{"n_layer": 15, "d_model": 384, "n_head": 3, "n_kv_head": 3, "head_dim": 128, "d_mlp": 1536, "vocab_size": 19156, "activation": "geglu", "norm": "rmsnorm", "norm_place": "peri", "norm_eps": 1e-05, "positions": "rope", "rope_base": 10000.0, "rope_fraction": 1.0, "qk_norm": false, "attn_scale": 0.0884, "bias": "none", "tie_embeddings": true, "parallel_block": false, "extras": ["capped logits"], "init": "normal", "init_std_qkv": 0.029, "init_std_o": 0.0053, "init_std_up": 0.029, "init_std_down": 0.00265, "optimizer": "ademamix", "lr": 0.000231, "beta1": 0.9, "weight_decay": 0.55, "lr_head": 0.00601, "warmup_steps": 414, "schedule": "cos", "final_lr_fraction": 0.0, "batch_tokens": [32768, 65536, 131072], "seq_len": 256, "doc_mask": true, "train_tokens": 350200000, "steps": 5198, "dataset": "wikipedia_en"}
MLP neurons of a small language model. Each row is named by its layer, matrix (down: output weights) and neuron, and shows model dimensions 256-383. Each number is 500 + 50 x the weight over its row's rms, rounded and kept within 0 to 999. Numbers have three digits each. A neuron's up and down rows have the sign that makes its largest values positive.
A block is one neuron, or neurons of one layer that tend to fire together. After each block is what it responds to, as a language model described it from the Wikipedia text at the highest values.

L3.down121:425475538424595487473459559511440494522548553564545474576409467458513560524498566464483634517420471451498486515469499492545421528558496486463484436524426546473436554386498533449509581527465521441555564542526440501516528472473581470504428467445577481429506418454422542501479460479470543607497510538480525521473472464537505419613512482425502588372472392505552491515589559532506541523486
L3.down738:458576481524530484503483519453548463480452462470475465522455491561506454386536482545399545513462474505501526398479509490585589517511529474484470469464518464461496510456510556482448461485479474407491497494602558509463572499479510400453506453506532558472554555432551485543533485582451422482446543499502505557454505457521503563537608475557485478455521410460619413541494528437488467573557
L3.down795:523501606496554515532575510454435433487506571356488463496587384610448528452492542481512539537509484428450401484508514392548587493489556500491421484487505499551517470426533556507466514459504590528499496510581430494517543449534538470481547480524472528466620513528534560508471485596489430461522556440497577614519547499504492481476535462511475498463504446532548419547520554545467546466416
L3.down1029:473526479426632453408509468516492449531489547405490557550524508535450488401488501490502597526605425517498407545519493457425459502528642435575506511537528474501537500509507528584451494468508494473547532511572572469530510462488616427485483497471505519435503486538460538494526537544508407592487514409489499499501536453437563541590495482564540534444544458511577517542445521404421531458445
Description: Single capital-letter tokens starting a surname or middle initial after a first name, mostly in name lists and tables, e.g. Dennis S(anchez), Robert S., Charles M.

L4.down561:468451513474530513523473555496527570494429584455527446555560552565585524496548435562480506414482460494572449571486591537449563525623511510449509458551408543579458538500461514470529556493516470526556538515540468483563449575520454496440452496519511536455556520590419407458573527520456486606460534546548577590487577563482460594480582513462481474541447529472532563532522500495410528515511
Description: Number tokens that begin a figure right after a space, as in dates, counts, sequel numbers and versions (June 23, Vol. 3, over 12 million), plus table pipes.

L6.down109:391539436516489555544521515549481491576514489521479533545559431443474494502496504472506521491541577402535488480467498489484506437517493501518456536436476538535465515413538559549490602574480596510518477504568531536528506528530464527523583442386432526518460503345450466479589496399533470507590455364506446536436450505442491432492544485505502574531482530529391546456552554480451492535500
L6.down166:422457526539463523524585517513497507405527500547456464601510514485452523449538444577541419432567487475461484506510453465497542559443513420513432504497527463446482603372526502487433500447534583496440539461527435614462485548545421433534548546568437542490475464528486561502514571531482505480464405517545435585470541547490517425479519452470462510461452449556511482560527465571546486424499
L6.down196:434493474515543452438452457488505485581490460471505425563504395487460467533483399512482474438485521490553492618410537472438482651553442546555484473466490450472575536475508548553489598520559548464483446565463494450579474581534396551507589524564557487566463554472509502524577481515534525537535502504525459521527534521527478450437475420450579485462350493521502438398523550553480491574547
L6.down214:421447438462518525555463552550378470491459419542440492591513588459528499501553424531490564441472569491471569545488481467481543483508509503541431457482475448546563514419613460427476559548496431540447508479537535599520581452516469456501641497500471510515496494470502483485523472447533497517564559550547519457477484536437517493531495542489499541547499516536567482478414564507473558478510
L6.down361:532402601414527459483469485510415460491498441575476478544560477424478472523496512467509591522463434407425488435518536492519578510440458536654463430426484458550504509512622491462482488488509574546483441546440536479512524576523435504383566467480546539552454458518484496427424509523455485505584513551486511580514498490507398544579477462598509563522459498514533561518584502445576502463487
L6.down366:415552548548510472570481502464477506451470432551485549418437505452508522498498474475437430536444456528469537494444537480523467580460478502543476552458512512480500417485495497516474427483505551515503549516488409533439456498483413520506379437443518583554564413508589440501502513520483529412385490571518426564477512408517496522421550517479516589544477608466546546519515612517497507412454
L6.down386:474532552376476463603499538488534463527572536520450540489403525435501498442478583492569373484537394439541419529437470517469535463568539455495584587397496565506528572461505522462577442435511494542460485488473475548487510557584504479574477570512478461516498488499510628523578430565467445502375439434628456484510488502394531522567589555495569547506391507482456507524470484503449497550538
L6.down479:423512497442540470501463443541500467464502479389518465500592523451478401578513486524516475496544496563561523480508529525424524479531478473501428506444478609447558525496567461477517518468549605468512505441488541503513475467487433475549461459579385594533562445501599529526450538462575474431508547463516542569479476406522472504536568649521614430474500483538526567467554506543540498475488
L6.down513:470559472497564530498515524449442426543485501491533506528469546491510595542496555472535507450515492440537528491477464456492563476418402561612485531498502519530514444432578506503453538475507575607499534543494430587498539488509485546486513454561496470427420503489496553539536580471570415488478522526406555526547465502581581504462492520439523598561500487532475453543568622463467498521516
L6.down625:410469494587485518653400557579511458533487461499479496541467486520521444437508479495602515468475479404464530502564429484415500491563523390430465473560478483474554565371526520552419552558460536545395490488530498493470431576628464398505539474476494467426540482524466508478526529584532463425519396420478524536462496402477571454512471430532502573543520492517530424475489529506546497583497
L6.down847:339551497552444439454439416497428492459487476591417430503561599475405512437501574447560507509490564468464586496465461502504506508504543431460578514607453452436564444462541511470476505545452444516482537479483459579424484451561448433548541523468548611349594416357533482530503574527445567491546445516433494436417488485513452456508555571476529441538561511491523452491446483493478500512485
L6.down854:453373471510539518563425467482464555522537557461491563549549464444459515426494496509470429514469520439464515494556471363515531445572491426524521518566500458558532514434496393445535549570544511500555485465409505626420491509467390576515515483520502415489440489479554547552572530442539465489518472588497516541462426521477600551418537571492531483491507460486578557503524602543542594497604
L6.down1008:508463416443491565532486471525505474486519482439449585553566468438584498563484490534451461500453493451527510520561554401455486435562436369509458535459576435463493526377531513530483487465500524516325490499503443537413460525498376504434560525493431541511480469490522576532576467412506431577506493452491498394478478376522500475468506436495527531493500480444506527563526496566494516474511
L6.down1215:483486459507541523607357552537497467526450544500492579496553470454485509565494515441565500508395466446539506482523490537466514497523478432584544471466536525535547488433537472399479494493561636464340548528524507646494577533607431442548487419452483512515437401491569525493589507431512363540494370414462504533392476422505465521528494561562425518436514542562423529488525555555477555486531
L6.down1331:425454488511454528485442440509483431537498540476481527459475526467450457481553420597468575436489540539508493526529511524512466483541457536521545411455539511621415513465495533550463519565483581457495502475509444455573568547537451548572487499496501506513441463506558499520446419450497442480418512523505562480480477453513432460543464560548559440594401508459427463584532497412452450455460
L6.down1495:487506479478552483561481523481472468449503558491432552597525529501509487495514414485482468465534538456545456478479520522424467488522473384610439586461523434489567507430534452493444469488488509477326516488481507664550531459592392507529514494491519470512491430480510506530606476460433417502475276462515535527473511433438570559495536447529520570447461466489519518405506544474540518537517
Description: Number tokens, mostly day-of-month digits in dates, also table cells, measurements, coordinates and addresses, such as June 6, 7 April.

L4.down205:458465545452473436518533590506476516627456564524568540483496542524574571464406482452564494503503540505513570522462489411582449519544417468487449388556468492625493378466486549533560535535543460576553475455531548416481497509454540491521521495467539436485489469467445510483496503467520517499463513585520465463510596513448522403509492550518580541454586548475466560639574643489414479546535
Description: Final digit groups of multi-digit numbers in tables, especially vote counts after a comma (6,39|2|, 24,39|3|), plus some mid-word pieces of names (Af|ric|ell, Nash|ua|).

L6.down70:520485458427548513463476622552550532481405559444502481507472576606429453440545531520591498494522522544434490593534506487489431429569396498496551491514467536552573508513488533456507513501470483522505509551566445335511408433467587556550443534469425529516417576423531552507532558462458551453617512474434571534542502518484520440429534555486492471432517619489422378528433511483485397527434
L6.down122:535575549579529470469488471490512492479527498518471505474525482555502609540504408553481517497454404517517493523540522445500423538505476452523517526509545424507594392557579536519452397397581469472592335529551560430500431584497487461547422407454550511544451528492510421579553492417528461548534416484518524605520484557420552481574435435477486528455555480484493573460512362371428646457567
L6.down178:419476522504497481440528499536449512556563553405472563445496573517498514465597479459498485467545537520487535491481496464532519533485543355481544494432550478446567554494551531461432406339463540464455501504505501456536573533483555500493447492518492485570438433461493558554601516519566425513540282406453540523529541496517456553474578522470533600478611444458503593494449477463444533382503
L6.down258:531491444524554570424507528549429465532467436572476546437531482461421429409463503447575475474470547524518519486467508509526430507540512482521513463628489504462484480524511416505512545483515421636423369432525571604501625634472490463512494551549532485498483439438572473541429501541502483520462303493476443468528527447531507575535494498428516519488480546456555492460482525497522487494390
L6.down265:447465542449452526463508466507456438508530459416519521487466480473513608436484452563481487479515538586434530432468392503584525535505510378543530506499448527586550400564535503527533437444540523482454581462402467589491560492545432408506529470510445526497456489460392486549486540491427554515518495541537499517527488594442588421458463497524527461453551513513492562510489476528542434434492
L6.down439:494483546478518367522480407531447539459625524430429562461460507450458378402559485578450560508491519501540483619592536485579490481471536424412484495498586460438494466545429599517465516445542459491478487562487479593506619524511491543533471486523533588441558617437532547503480525384466487536523492485498564574522474445423509481532445440527454586378553480492550539517446484487436535538565
L6.down462:449534563531594526542549428495519508534542541433553477528508433605471502563420567536530490482367552513499550535508530469518503511520532447539451555547613464505493588495507478525511471559521457506575466537570582534481459457454554479542584498480534580469487442430437507452531514529418487446517550553496531523516447383534508496401437452545468540471436428599581490595624475541529471547521
L6.down773:469432481424477574503489467412449460468486460438508443558554547499483584479508478485555534541564502504589497534579510469417454450490667407436415441478541492482502413498524463498504511437538532525524569476462499545507534487516451514475466494565514526533499543468420538643504485425442461460477333453464489458509484542482537546519491445420600504506561423508496464471429518479558490576444
L6.down811:497504518414545428614400496536493534503438473540467535413455548577575518491548601476490523438489605494510442510475478472492533458492465513539538487516384537486520457492472490545568489521496486535443588559521474498480554619408525454477479548435543508470435501481514533534574458447506505494374466474474512505428464459472445567485489509525463547525364538418458423490565477514512479490447
L6.down825:542512521479560447445533516490535484530451493469480541508459536448540541588520498505608619528500523519477451518494506439472475488440545293518542559509548491478594504547559445484456409446509459461480462458497511462466490468494487556431429510581518468472539506536492547520464521527495414492452236457556554431527581495545460568524479418471592529474534503459476550481541484511509522438558
L6.down930:431517474487533602439501577490491503536566576437543497481499494516563500525549532463478550423433467601579552525486508600474551527537627416474485441476514483508593517504584575447495437557521489545489549573494440422400451427471459531478504474526572535467417505446413536511531464470508516492570471501511576491454586498395472468577520450512461482502580388487537484447618555466556490435508
L6.down1027:460511549491490476516442510503474501469475567568570539517441506489537451420505582503635517513470531505529512504467549492521371464417552476496491473507499536449491539476483493450471552433519471551438592480509481569404533484469517480546422542598483603497464479467580503431476551514516462541656494563466425459539505460530423541548504538472539526545559532392427378575474506464466438451488
L6.down1175:481504488477434439462594434522528496486550471562633444560519398517481557481451519431396497495599520528532510539472550648553518459495496458455498527519458476483459451505495458449504467510567526547470542470549490500500620458541465530439557389467526533534479479616393483538483542472525427504571486471452580481486515549460548492407472438450453537487589489492482498477609482492472648526444
L6.down1300:482510456492546549517464585436528493514450498453570537555539533499553551542537517386497491498504486547554463536537564505492530569466745443532541408478440496449573427599537506490525511481458514443566538586412533517546513471646568498525502432430478509563471505486492551477536527572477514596508484421473553423402509504484567389508512454559560528520535497489533485481513508572535513515408
L6.down1409:537456533507450517543519469418508499482571480539483446561464455606563550296462534513522457410473548567592522565560474478490485492572507403361460439604503518464501470469542482462445498528484496557553493453506513472533465440496483535561541464495499525454451513451531560446526636469509516550448455502443490513554530471445454421544557557498517504458545495495446502584505494527556418520655
L6.down1425:362522456422575487474477533485468579580467494491544506489486471445547479503476491471503522398485459533537487518501493530449564511540555455446475464511435465476551421470480419429513463494475413507516557574550494523455501481550490515533508475531411468525474425506493548530620458514472432508533398532448497495513480448470401527585471508486429570512451521528563441528428495539501531402489
Description: First word piece of capitalized proper names, mostly places, people or teams starting with S, such as St (Asaph), San (Francisco), Sh(usha), and the period in St.

L4.down714:541521472527560318478449505497534509496462425472443531490532504500519473502476453473467565470549501587457527510542436505513462500464358488364526507489496443508506450432486475481504422535483490512487457439492568514451505386489544513556569491482478507451593440485498536433462466461517393522528446564434464552435497505363477464425601555515452529525551440493480522561479500508439436601571
Description: Single capital letters or short capital fragments starting a proper name or code, usually a surname or place after a first name, e.g. P in Prabhakar, S in Sentinel, St in Stallone.

L3.down725:435509506580474519483521461529500539431447569461509507403519492504527450564552531583500467481534565493540496476454526513419516559553391465578443592472420414553423516561442397536562566503551455484389521471496445547508554483573553545527454516501512505473462506577576555553506520513530426526499517490592479495362509475370516471516464529497530510593465521543409492501473550525443489543563
L3.down841:495548482377501501485473486457502549459610477467561473438630510587488464496605453496566507512541455501534478472545446508573562524544476515551557520475504484491392520512502567493532541503533500546527544449464561495515469502500390486488510537438514514473540501452464508575591553545511485446521442363558511512588373576418529558507449410518420553561407531556468508551528408527539511518509
L3.down869:502476463504461466478639469445562459485545465466428475509454461583546499486480556451492438513553532430452389465502526511551459471477486564506467582422507500573464499417592454507567526454505426500582400488522522469411487510595466540509452495500556538545519527507480491469523494547548426466453559537446470534575497456480613442454568556477515504488520466460480539491509463512534547481519
L3.down1068:512425439386443482559474547440531508493505607463534477480450472442502533463573429536465563509598517469598604468529501569499532488496390508496549492487483500552488462466548424536508548519548498502470456452531585519609498569567475451567517519519532532457492370549585437570498492507523389429534460488509550512452549511506538622483433527510395548587476578498398488495374500625465541521517
Description: Final digit of a four-digit year, as in 199|0 or 201|6, and country or place names after in, of or a comma, such as Cuba, Italy, Afghanistan.

L6.down78:516542353427453503512448573477524486474506559490515524532520504492465544571564478538454478482556483411499533577614574496496455383514493540550509513431437513500442559510456480537490533547562556472494517521487455470494532440584544562543553489515457602455481535474569488570541478491543409603552490414485429421465479525408547515539513594493418621578406592484514505433451496463464498565459
L6.down267:516338546543603533590503504431515482502626531478557452443544433518491488461528512489432553451460492496481483587482520566441642476513405578546493492522477474627539649495548505490558490423461491433549471564468482460464478445456535493415474508444541524523448443451533516539468472546552448582507448466604569555512485512477535557456574543522494471485459597462514463522427512532613517584595
L6.down340:499461526498357432505535485556522531555495495551538495552406525416569493458494450652548556518533579437524435494476493449512547386530470561504461560527535519515540534410461466481563640464454574484470479473541508482485556550566471446475547434469472467544546507459568472401429516441550537561481597472461511544479489448509582424452577493486470499521410571417476454526480500459490478501499
L6.down399:556443489603524462516502547532526527522442486402566535504542439529484533485485476443504436574535527478385466489541519430524494379540457423513487511610474418504572514463473552556502392513555523547551516433571510506468541443521450508451430462552458416432529502460481541537565465427583497595510445515518501457486531505419520420480545436460476597496576497622434478494534521462524523444425
L6.down404:530536479538469471466540508602457559551548566528439467478498508528458502384564485477493456539512536574494398583582538514512519475483453452469480595499467519534526514437433465470543440455475473485398550577493489542491485553543559486489579570423400522509456487562567491579541581491601438568492403556499473515585514497421622543462534513497471365513550546385528557529467519480465549429526
L6.down411:515430455572422482497571431499484543570501540458491431497483480536434537497431476496495559502447507373526577509444450552622447449568465551474485515530511467532546445600533538457521585413479534565529464515516544486488461602458480539523553389505514459560475541507539556424485538456547483556501627446424541488571424544591524534526545498543522581448495444458465459504473636522559524394422
L6.down623:540467461454582437530521499453490473459523505435442545571509553480562401457569493550432544563487509505449541499622466588503513463502539514516537556494527445473507532562568486557592531396441510405416520571512560456427539558494414509515539456559444551484538549462490583510514586462543444508492470547457479377560524459452528471476517535476453504447440504437466491530529539428485546594435
L6.down676:541502529430416510485490466592466470530496549452401528464430574645476454502559507489535452484468431545509576415555578551546518492513526410551513504477505482438493439476511528560379564585511520522534478484488543470510482485525495466438521506463481519511454487595409423492555597507504559563507529509466485429482504597534507543489489471617384533526486451575482446494500491528514473481470
L6.down768:465469488497532506506507541510476440477515481481476554595535541503387419441508490553519452549361469457445499506544480487546550544490380482489530579432496515464517504386491532383524610431522532499510433540414423588448495581507437430500525506497529481469423470444457414597509506388441407552517496497524535515427557412499488456502378529505431475521500535482501498541538564521554491452535
L6.down837:450451549512547597540544517511495437553426463478408479464582500532521458508564453601454468446474473464510395457466558374558535423549548508484423547506605442441498525508535565542423461569538452454530419504419511534496497492569514460495545473530543479479524506535485619459599510578456496488526497445488447498554467584499477522544548465506483566540520529470623507477508633551525560456502
L6.down887:555548419426520408514570496509522529527510396395537506446429412547512432463548510517476488503573414487551483489462546580520534488558520493551556529457558520410454484574421456479492514505543536463453500484491537519517477556461495506426462425504522486482483524564501442450505576567420436447525500480533564441459417432547558499458653544458532547540570522465497503493570393441531430546516
L6.down1015:518396404534454545583519491522502407517522472540530428516578578471475473508503509587478570543530520445537532453490512490488482462478449522478535498500466548422500549604438547503498515471555521549498573460515486534458438437471475563604417550540495480421509452485462500529471510533543485430513502579465551535546433459416478489467558497421518606478580571418515463477448530496547438427463
L6.down1147:454520464467494466533479501433517494461505474422517503601526443607489509480495487514485498502585510543421457458520471384455564451491404437521463542433513546590545599433547517540496521549471482461464524544466433584469559491569425519478552407588454475515522456493496569506562544450408533502538515522460537480536522463486485471598555520488509476496444473416473554480516549551466555572498
L6.down1248:438474489562487518492529625440513435482525488469481541473442548401430407424475531609466454402571526407552496492520567489504561419627472398519385497480496550492507593487416582547481544528402484567512458495583469532523434470486503464524445448424483503541473486486491400460547559531484498448479471570436412487579578525491523539498477494519528512446538504502519460574507611452506496460537
L6.down1363:544489520478542541498515552454424501526480529421513421478427508494533505415510550463490429483541505420515476509430512460483544556525533539496417534496553436513489552508444489496374547569483526431565518581538470473497499530480580494462522517435442543482497532519435440487588529628471507463436625521542450477498525586593577501560487409470454543480543470557514483387509645476533455448420
L6.down1530:482440534466525499543503505504559470430447435409412518464536466391504487478473443513488512540528576461543584467509485508460490568563550414530503455453414508528458479511634423539450486476529404564534494448554514457530497513519503430455516515482593479449587520516527494533539527573472478512541497509581531440474515420340509422463513523540510463451415465532482485425534542586630496427501
Description: Last digit piece of a multi-digit number, mostly in stats tables and lists, e.g. the 1 in 2,451, the 8 in 10,098, the 0 in 3–0.

L4.down105:504483625492521400444560452503625547488535539518546492558515496619516504525540441568557497493433550559536441538476543520524516444470357469568554455569471535542493394467481467462552448490510404504407457504477511487529416500560448413495493512476506506485488352504544519425455467515561520507437407596590452543527539455383550454515445466479517492526495543536429512481571411490543459453559
Description: Nationality adjectives and place names, often after the, a, in or a table pipe, such as Syrian, English, Philadelphia, Quebec.

L3.down775:450366502441462469516480520576538506534428440536490403532441520476527560475493442533591541582498466549539486482403514541531491580475504427485481503559479527449463515447454538538501412467435554498543500599455419600546516495497437517534383422549559533540523502495509410424563442566489584500526527506453506508521490561509444551567475516462542471458528436428421449586533533531384558470468
L3.down1133:508497563576485470544566474517479564600552495541522507521494466555517599449499518527489501471497507493631564526595557502471485489546553597513485494491508589548534455457568509542540515458386482518540444488380384572482553549481497569470571458430437535474516496513545467535435509378527472458446597487510531523438534482491458479563493580491588566470480369402450529519551445537501470509491
L3.down1276:475491420484536486504544563564513507557519496501548474492489520471488486467464532550674607354503510495566568550578430521471473546552496473539523394602497536632575513565386556455492498593457567489527554515474565472559507489515483441478488559472391527442554493568585495551494509480534513480524417452494497471545494530436468497540489631556503498520405537501396474570593493502560395486407
L3.down1371:444441475520466555482489568603479472555504455502476547523459471549534491410549522455512528427621482385542545567468486506440428422605515463557484454484487503543458503469470498522529569582406458593532469539577477512470556535534485466612583431464456491499460543520524526482516448462544511506459436506456561511503465486487479452510526559458490586518476497513433491522555585503460474541510
Description: Last digit group of a multi-digit number, mostly in tables (attendance, vote totals, stats) right before a | or comma, e.g. 10,691, 102,492, 388,000.

L6.down185:570451431416529474509598518478615507588513515565382528509553513383547555433480536544566448463451480508431526647437527481501479419508474555511429639474462481518549513458491517437507528559433511436467535469519475449486536485526440501515499382398494594503430486427503442546512529508383437485512589524460540471474495437462412551554474556435561488492414518504541426528470521565468483535579
L6.down293:528539493564497527541468464450639484483521558537565464444605444421486532518554464528520493522479467452425493520506609463468429463413464587499516440457531500557470459541500415548483533483447410476413482473536537502473569561512530553601532452474447472557453506503528524392438567496482489459483513475484581483478445465516501550533416480450486479584595597494506525492382419579468410509481
L6.down624:596490493478550454460549457480445507513463577398547525586493535541499468452530474437512496421507495542512485566502524530497472455461502494441565539459548489456575488579481465455514566458513577506523520506549427471584580472471561513609519505455559442505500457322486537498460499499471425468571442504458630537443509476531529533446530475560502482487514520525432519446495504500447447549496
L6.down642:544437543555471474494523503453415504479523540487429472451585540498459471458515470526437481464474489523535525434548539535498425531453505551430598466512620585661467443465496452521649540521517589482505437386530421401480541439488499513531474587453515527447540452430566548524404476490530557477486600498519505605575459611451456518507514545448534515456535460555436444536449516464525432547565
L6.down692:583516432507390437548558416484541453498527440586503557422475503511497452621572505539548546465494464442451465484504569509444495453469488502539635553506475436587529515429551515559530513469560494479471486463516473516430442517439507536523514514501522421519403572523442462451467509406536535479493522517590493471531527467581460593614432447458503589453491616499589562566428539467503437528516
L6.down745:459387504515467472513540460480502567396554600534583549525456476495466529495540525517532530513462487395546556515562506548493522536534464470486542456554540564536479470483507438514553566447416536494381472474467522422533477523447489569485489535431388523552445447563536570522477546434456440497452440415560615515430501436475555571547480525504429482454632564523376487524469439517572584528410
L6.down755:604457504449532514500484387462474489524495530408511487527459340554493592489566481544503464526473439501454475507549495461484415506502597474528494464523551549544675474450507565488546523506566501470521487470550524544520479425504540501456627548544504537474620510438437541481480481464537502527512409542477575349562484506505478452505418550485577508431552569475490520514444507502450600509478
L6.down845:446491414439460467519543454571472404447567516499527522445541516486482552434519432570481444458483504549505568528490480484478550484541465463540573505385476482557512472544582491493473538551487406555447505416547483495428506492498501551410539526484462552482510426555540595494470590460517494544552477395459454490501541469373413586529356460459568514468497552514551495520603525582516518449478
L6.down1117:534437518534479497553522454432555559544488543531443420437510511581488507474555586480441461576480579472564510427491465535486409481407521456586444474559414529513492522477403527453494478513524435483493574502497533463480585495513546496432533625507577451474415539590438452407444524477441567421489446353467495420434535426478518559477366506527455510487499494474472480449502535440494356384467
L6.down1307:487546474487557510455424526527492433504555566522530454406538488440516538430457537481523441536501459468523490611412490545403482519433445532508565520584475486459503488529454431511460480489543569473477574506471557546573500586473500491527425524455487468458551565445449500468454494513471621403487480547533585433636502508473455513399576581416472484446461475434492470409525366414524575412502
L6.down1342:491550376501552442441513468521466409556434544466583508539537585485424545472547435459557617513493558610413457578444518394452506516590454445480596516512495513442456475471485563458459421493506513471467529503453535475578443549451587622603399476548535447497502530455564570509534496529475523462557475389506553507497518491541445579474534462493432481487535519461437479433478509467545475482429
L6.down1345:553498498438550585490530586591522604526493602569497525475494399451434537573465493555487477519554421594516427556519517489551491516442478502456538479393452538470509486556545469536437516438400418490562477453464557500496536527548538512430614485468501564501531546564521596539482490542499503532493470506435462536508487450460472547462433520424602496478494537546544551555441493531519548409475
L6.down1412:443473491463467484547527518581624531518506568573498472507520459496427575576600494507567461551426581559496535557483514482481516465524414461573499532470460439507516512413546587463469489502491495420472486544430448463543485595537490524449474595408446505495450449582518533515517508521550456477475504467481524447555502483452510511544436401489527529473484524469436498551520483581487503544605
L6.down1414:447535436560569518564496524582512479412579539479456501470543545459481481512527525584559439494409469416409530576460494531522476448513490501530548488436497501504418526462570472486464508494437489436452535497500529455480559581533502551480480405456506448453433590583546503427485580476437564429530492417560504534416487506445386519561442471502559451537486563508565484512446461539471391436491
L6.down1438:478458495526511454447483503516572549436475489445477499516463435431439496570587522572561557495445452454481501498495591484499531475534433428463469497436445526524538449502494480481466472507517409532504490460595550452588532555528500496595438550493534553452462442515546511441480604513553465524433482456527534417563522535476425582512436427522421435469532445553551404484511471503462459462466
L6.down1500:465490595529519498433472550473543400488543453441508521545397421572473524523582495570493550504544529555451469483563472519590493505514468552521495526534615499574440515492527466535476588463484441424416467503491388437419475494598480544437473510445432556526411471521402441509494513491453499476464507511580497474515459471604521480460380521490431563544546536506509485470496516583432612513451
Description: Names of cities, countries, states and ethnic or national adjectives, often in lists, tables or after a comma, such as Seoul, Syria, African.

L3.down668:465440507509550464453542480526489461540350538493462439486554500494563462458549538457558546474441575527469446532494464379492544426476465406511512577551480550497530533490549497428510410503474475455426524463425568538509532408580533532518450523538539501436540523534486433475425449514508447539533535532436474557487526474343457427484510517572659469483436479452553536503609412462471487470487
L3.down1236:471514509473503541485502555554511504516521489510534487534577430601573458498468498465446454386503534498515537580469526540462485458506461484446506569591525555472441522467467462522529472468507595489564481460456489532482513343509522447472490464448573514551451450519482474612541431546503529621611478559526493528418467476438476501489428455461574434474480432468506575556583513455472516574539
L3.down1291:530470501547518573473576468482483496541427449536357562600581572513487534548587585466599533566482561526477403415628575481517479452410558557521574454478461461486549444548470432451511469454427433492475456472497532519532541518591519476453495421496458503490507481499457505516489530550494486562536567569491487460483491507474640481438489462548487511449464489480635440529582451511383586504509
L3.down1413:504448493514487599516550472422462485549398516450431501499572423571559462455448518491493484438447551501558438543540475517565525439445556495506466533420488576591527476493512477526602455457510494525530498459560445575484602544553497475455436450452500542500546542533574558539503483517486452450528566479484498557554450355561537581555559491551572502518485469374556428503575384565450561530604
Description: Standalone single digits like 9, 7, 8, 5, usually after a space, in dates, table cells, scores and lists (January 9, 7–6). Occasionally fires on between or both before a pair of things.